MLP neurons of a small language model. Each row is named by its layer, matrix (up: input weights) and neuron, and shows model dimensions 256-383. Each number is 128 + 32 x the weight over its row's rms, rounded and kept within 0 to 255. Numbers have three digits each.
A block is one neuron, or neurons of one layer that tend to fire together. After each block is what it responds to, as a language model described it from the Wikipedia text at the highest values.

L3.up20:105163114125118201115136142118101104071099142118085155126071143157139134179167181108133200132096119166144093157047103130163081128099076232148127128132148132115159159129112083182113125073159130105116178119172137095151104082133132140131103104055147157085090141138120156148128141140088169141148105168126190111079143131139089099090145126072092158056096127081164131124129191125123118117154
L3.up157:077092108143170112112134129082131151099112135173126073124095149121175130128114145093091148142108172149217112154180108059196127091130163162105150121114128118086158154129104142083208115146117172132137090096192112082143087074071121144211094130077101151121165117105159181130167104142102143106114154129142099180068052168115172126132133098104104128140167106129125172116096131099096111155129
L3.up686:058138080131122132118100125185068118060096167193180132108125087030173174162136152103091161104103150124163103147092074083115120108107138112097154120142115138139171140138146162078081112074156110133145125137121141133065118150147157172132133116173117109162160103138116174180116157124152085079134126121129109097132109128169122123141106136109124097121152078203071249104170188072133112168185
L3.up978:125136083108217084138112197106132156074120138089136076090117141043130081118135193064121112127096197165170108142118080096124142094123148181125170111177132112128126195136125097125154090082140131148115133132172144124153106173141129166095107069092173121069176140134114164133101143116076116125094115136179166087107105124107124171133152139102131121060163087138088186134128183065151121149134
L3.up1129:129128104190146196072135154123120090106164170157125142085121132081164090182137131121075132125101132118183103103102119103173133118103163212183178092118118073132143184136154171077119180131089059126165173109147133086133083147082117196126083118131137129144110134133154117123115141078163095156129144058136112134071034158119188121121103159095116125141108134136070159096130223108121073106174
L3.up1379:059104106101093139132061111179099130164166082161048122118059183073127098131104169132155098152113145109142111110110066143119116100104134128130159094120093073142165082125162119083132112124085098192162097103157181118125150169116121119119127068142123098121096111093150128112110117118123128181118103135151063111086107107179133110170069119138132138116126125127124132182103189017124096127119
L3.up1482:141151072127126156172158191126112184127125121120162155122135120134141079186171171098138151166107164109134094092163128103124092054107140168113162091141090132117177163116127157082107154150146121117087195078182131096064101201092053160126129082173126092067123094151147105158138161148095106109129158118119118125094153108109101232149133151032156111138118118147166130157119146132151030138123
L3.up1492:115136149105143127122096127132108089079157138163118092118137122132151091137188208133084098117105142154131133147081103104167144120124119150172174110159087089126127133142120152157198162105103134120116075136136132132116131117062117150100154134136170104124152140169153122081162145131144122120062158153128102124061047155099140141136113151153107120146153149133124117147090217118111175119153
Second-syllable vowel fragments

L3.up259:152111114100160139158108176177092119139175063105079065156123152125150117144147145126122122107099165120136102108112103149098128157103121123113135149184192158120111121147136076149118088146081124091136137084159154155083109111087140160162054137153140117132083178111132124163103079121089164187063113189120088082152133165152103111099073102117094107126119120086151126145125108128035160118164
L3.up559:104152190127156202173133180162168117092072145147139196146122127113139149139100181117141129188113114186140117134100111089166125131165045138166096143167132142077121175155115128102103168146151131081128099093191157148128061138133121125167130076121126123162107152127124091143141145074178147149139114146102192100154147070125074144149093217092097118108097137140131116118080140160134079198176
L3.up595:155180129120126119160177202085127117137175176087149124119146134078110117150155215159106148092114110143138103149106153091125134103081101115157112170148097136156148138153063078092148103103133143131118173102123182107070164119079119229095105097177151140106098153109070055133129137110103141116107115114103125112103115080109132126123164137182068128053103128125125180129095138135132141202145
L3.up673:149118157065123100152074138110139131151140062148123097135091096145147094111153121076118112138097101138099101127096146099143148119133152137159125132154142082173174127154124143148169103143090168156148115077168174082077145144052090208164131119092123170128117124233137156163154056080093128120125087152074119144103099109142074087141077198088141052193127137075097115163084147142157137140151
L3.up747:110097132138164122095122144140088152192174109158170095146085164088136125157167194090111124121104100164099085174100093112145152141037151151095099137112092170113175156135158101137132130156076164133178094104145102164102192173097105174066165118119092155102149079123120142100129135138069147138130139171040168111109131127115103132120151143104078072104142121115128135156139121111076139140115
L3.up894:151123152137117115141126208167097109143129120101131087195101085132111082156167179141095175118097126153152085113101148089163139199090136127214124132142091111115126110160112076157135111129116175091073098041218146118107137100069152116126112159105131089184067146120106119131157065160120130109118084173149171094135130103157081121143065161090098065137069069117107149106087144143101160125129
L3.up1061:059194147082146185171158147152163123145114095174138107109169171123166120132117123073139141119103147086203115111101093134136111159125113185140132148098139063074159160140071105108110128102130143112093157116142126134070129140110187152183148104135114085095109109154118139127120137091131197097148155133118175147104154156104106149135142214126092138047133162154129156130163174103111068130091
L3.up1181:126184158091169203166108129088126149131156145087168093128128115135132083118098142068089108170106142188118102158080117145104159198105124154127132116146112096175121160139076117135095092134129160131156117050148129163099111128119150117119137098141130132099090074138053129163107131139110135139108148167074200081145148085194131164076108217143057109124095172132115162161115152134121139180093
Predictable phrase completions

L6.up565:094145145161099176104082123148153068152147145158129104136089172084182128132111121138174125131098174087090080119116136148178160147114119171103095188107154106103151157142092098113167103154136094139113157140117169110101200095160142134147131128130106179091155143160131129127122080120105098105170103114153051189120154193183126096193155107115227072156127124085140189159126106106144145141099
L6.up598:119116178160148106110129114152159149142120126159047128124124178115114139136187161140096108153097086136064137128104138125092085102169089133093089103146146138120109121154118120162130167124123148073091144152127207145083147064122088130119129153200117131163099205157126181105123097184099125085125172120109137136171113200081039170117172137118119088086130127104109086183153206135092162129107
L6.up665:130168135125150113101126103120185166164140141155144089174132093112151140115145149178156125115100122069064132148052102161140186131078060150157108158133127101159155083135104084208201113169079142133112140104116165082155087128108088135092206142164134159083113176208118159082145093141102076154153119147093093187060096153124085149123135113132143070158073128125129137163118118117154133140114
L6.up989:141130081160120154101118127169163106115155124139118141147149181116106140178116170108133208156100114106142116199082158156121155078144085156148146151138140152144123055151145118164193163125114149180060119053148124154077102134116077149162151150164140154113089165165104176204118135152109118144152124150122132125089145186138114104093179155098173130113079113141064165126092154078144169178124
Letter "a" tokens

L3.up383:150150093140126164094096149161138190157146154154082089171107159113161092130128154146182101124097129081164099160091118119131144132127067147185120152152107089110122091147096112125142118109100137148044133084151139098116121097128085150114167147143127137085127175121152147147118164097149071139084083168087146071086098184187101150137129123078101090146072126146110136117070201120115150134180
L3.up550:081108107112162132069097122123124109088160090170074144153137155096179134170149164153115106151092138086091125160122157144109125115096095141140136124154123185113096123131152102142155174155122089112071065099158142151092104139165103149079121124168129113121100139179081102230154109196151141127158109130054122175114088148098123107194119178096172127127081098131086141126112193082136076141170
L3.up718:126126122100132126155097151155146149136105144149085184117062157075144100113132215114101128132094082087087127120139107121096115103079126136150120143185135149133094116145156128153138121152084141155099164090175195060074161112071120141127082135124165095193086144125104110132123151149100145093135126181117155108085148153104080157129154121160148121073125095116133137153119193132067138160139
L3.up735:089118125169106117117100111147165164174116141167065120137067142014139079169163110089150152058109123125120084158102152149090108156105090123134102152094109113175118152141062150166178092137096096115149148119154141127054156137062115145152132137135153150096107137168125145069092129069058178101107104130109191127134124124107096110122107140167114054092184134089163120127114135119166151153104
L3.up741:147099079123145158091138129141146183114110118060114073116066105126170118140116136144149194174092098083095078123125155105116161059125195177136107117144123058090160114134110125176156091175065129108075183013114186086182162069092125153145099125123106132108120167122143098149137082050133146120080142123085106151085115142116135066168174148110079118156085119138123107170148142116147151161133
L3.up1017:077135097196182116075075099183158102127136124172088115142149160109161130154124159117148069109096128129135100126131097107118162148127081206157110086057124099172134105132107085117137128107181123111050157116170161119159142114136086103159165126131065151084186192152113186155123137079132086152106105154141111126127101168144101169134136175116163101075073060145115147115096139090183141163153
L3.up1290:038160130136087178140116183159113171113149167145083190132118090115137214154136142144145165159105140138139097134116126123115139121093139159137133081101113156057142135159161111162093080154212127153115126145160141218080127123129153132142113147105145167111095163120139153157133115145145149163138074102140126078081129203214101139154157083183135126089110154143124135127099154125107085130085
L3.up1455:121169107146160127075107157118197111137138104169124076126135077118180069151128153123154106141110124080143109188155138133118165161087128168115084088127132050162196070153094112095129066131115125135082139047174193110127122071155090077138182100145113131074173183161148137086129069111092157119095083172050166152105083160128127161125085184045140099108125109116107170121058133102129065110150
Indefinite article a/an

L7.up130:156111147111139115112117117081158147077101116157125109125152196112123148165075099103130171072095141149112058154170132123116168133159103176066148161168132163122126155140122178155117079120126181143092074077148128105159129105102065118141143105127110111100088113120113115130125133113078191165137130150096075159134150061155070123153100169088133096091124117048122115110139099093121149107206
L7.up415:146114157143119079112056087093158127118130126100082097123051170123090153110112174067102068095115110125151115100125053165189151125192067114129105126118057129091207097136108126125125132157164122103145097103175097122117178164115117143152146087085103150101147099175164103101050091069096118146084115135081068083096126171143131131127082202094136125150107135084096135098087132131166128182166
Source and time prepositions

L6.up42:111126101130127155164129123172082099030169152161051137127097133097174140141067176147194168136110150139176107189129094164131155092136124171087113143141071095142134110152101128101090109117128180099073107110133141114180102102172145130106104122113090162120141212120150170116139150122135213077105208131114103119070167144117117127151118139086103128155066129113092164089117211085106090111140
L6.up133:113139145136105145150124165190116169060121171154087123161129116097156109132107176105147133114111142159173123130112143126114090146192095174060132123106174097138137110149082110164142141114120136127070113117157116155143192099146121125126159099109104130118180157116146144105153172087102137176135192095119107074124064121120145157122099135139124092129115122090032122120187102074070052163137
L6.up162:143195129141093101102155139133100138103128141079049092129107155082116113166079134132113151139109155133173068145139127090077082124069133157096144098184079087137143152137111137150143132126085185198100162101131087112141142126093123180116123103124096119174082189105138137128155134102189112085153153133147134102151087113122123137099133132159111136116090128130129126109126139099145149110112
L6.up827:156189112132113059120130173137142073077156127166112128114160082092072107125085155115144113071094224124163110167084145068126163130157149118162136067152121105139115134140103129086114096088145156165100112140132127145145109135151104114107066124103135087134184156172116137124148117137153115122128182080090099144143142109114097167124131142079142124142126156108097156137141180070168085121102
Second piece after initial letter

L7.up282:126155066141184112158116097145163134164104096133186093159121117131098130147131160163158113179100158067098120175106102137090128127072130168146139135145106134106184082139128071141178152184088149092055126072150126101110119106132087110132181101153067138096167112201098162109105113120139077116088143214050111155078097159136091108158146129116124099093087096141107099114135149076212123132134
L7.up327:113124104137110092159119101167153111103123142186146147128107084083104106137126153161119098154097108103119069113133077185032106078116145136170171149190155181121171152128126138166072143162087130196084134098121138098113105151069071104082135151130100100062116117136043092141136138096115088120086083124121157176093099125199100104143123100151155089099114123112170153161107136112099101159169
Letter "a" tokens

L7.up419:100150116096166138178097115198152143124123114142133093183139104066108131074126142152167070132111153049152146147146072116132141068045093130116124148120127187074182097148127059083169076081171089147068132096114126157118138105119102115163124092139130121084162167124118130151141176098114199131089148175143113127099141126175110094107090095076117125068130131116082114180098189097168144156127
L7.up747:082114106170143153149127117202114120153181130113067136115058161126073113104151199136159088090094160094177121129141092175179165122105139137173170117127120136084132093126148132165135110062121165081094142071182122096063128114131077128153107084141125075095107146116155124140142169136077158129038130157154124135172126143156071136103088141104122134110151186099094088164152146125101183158174
Word-initial split c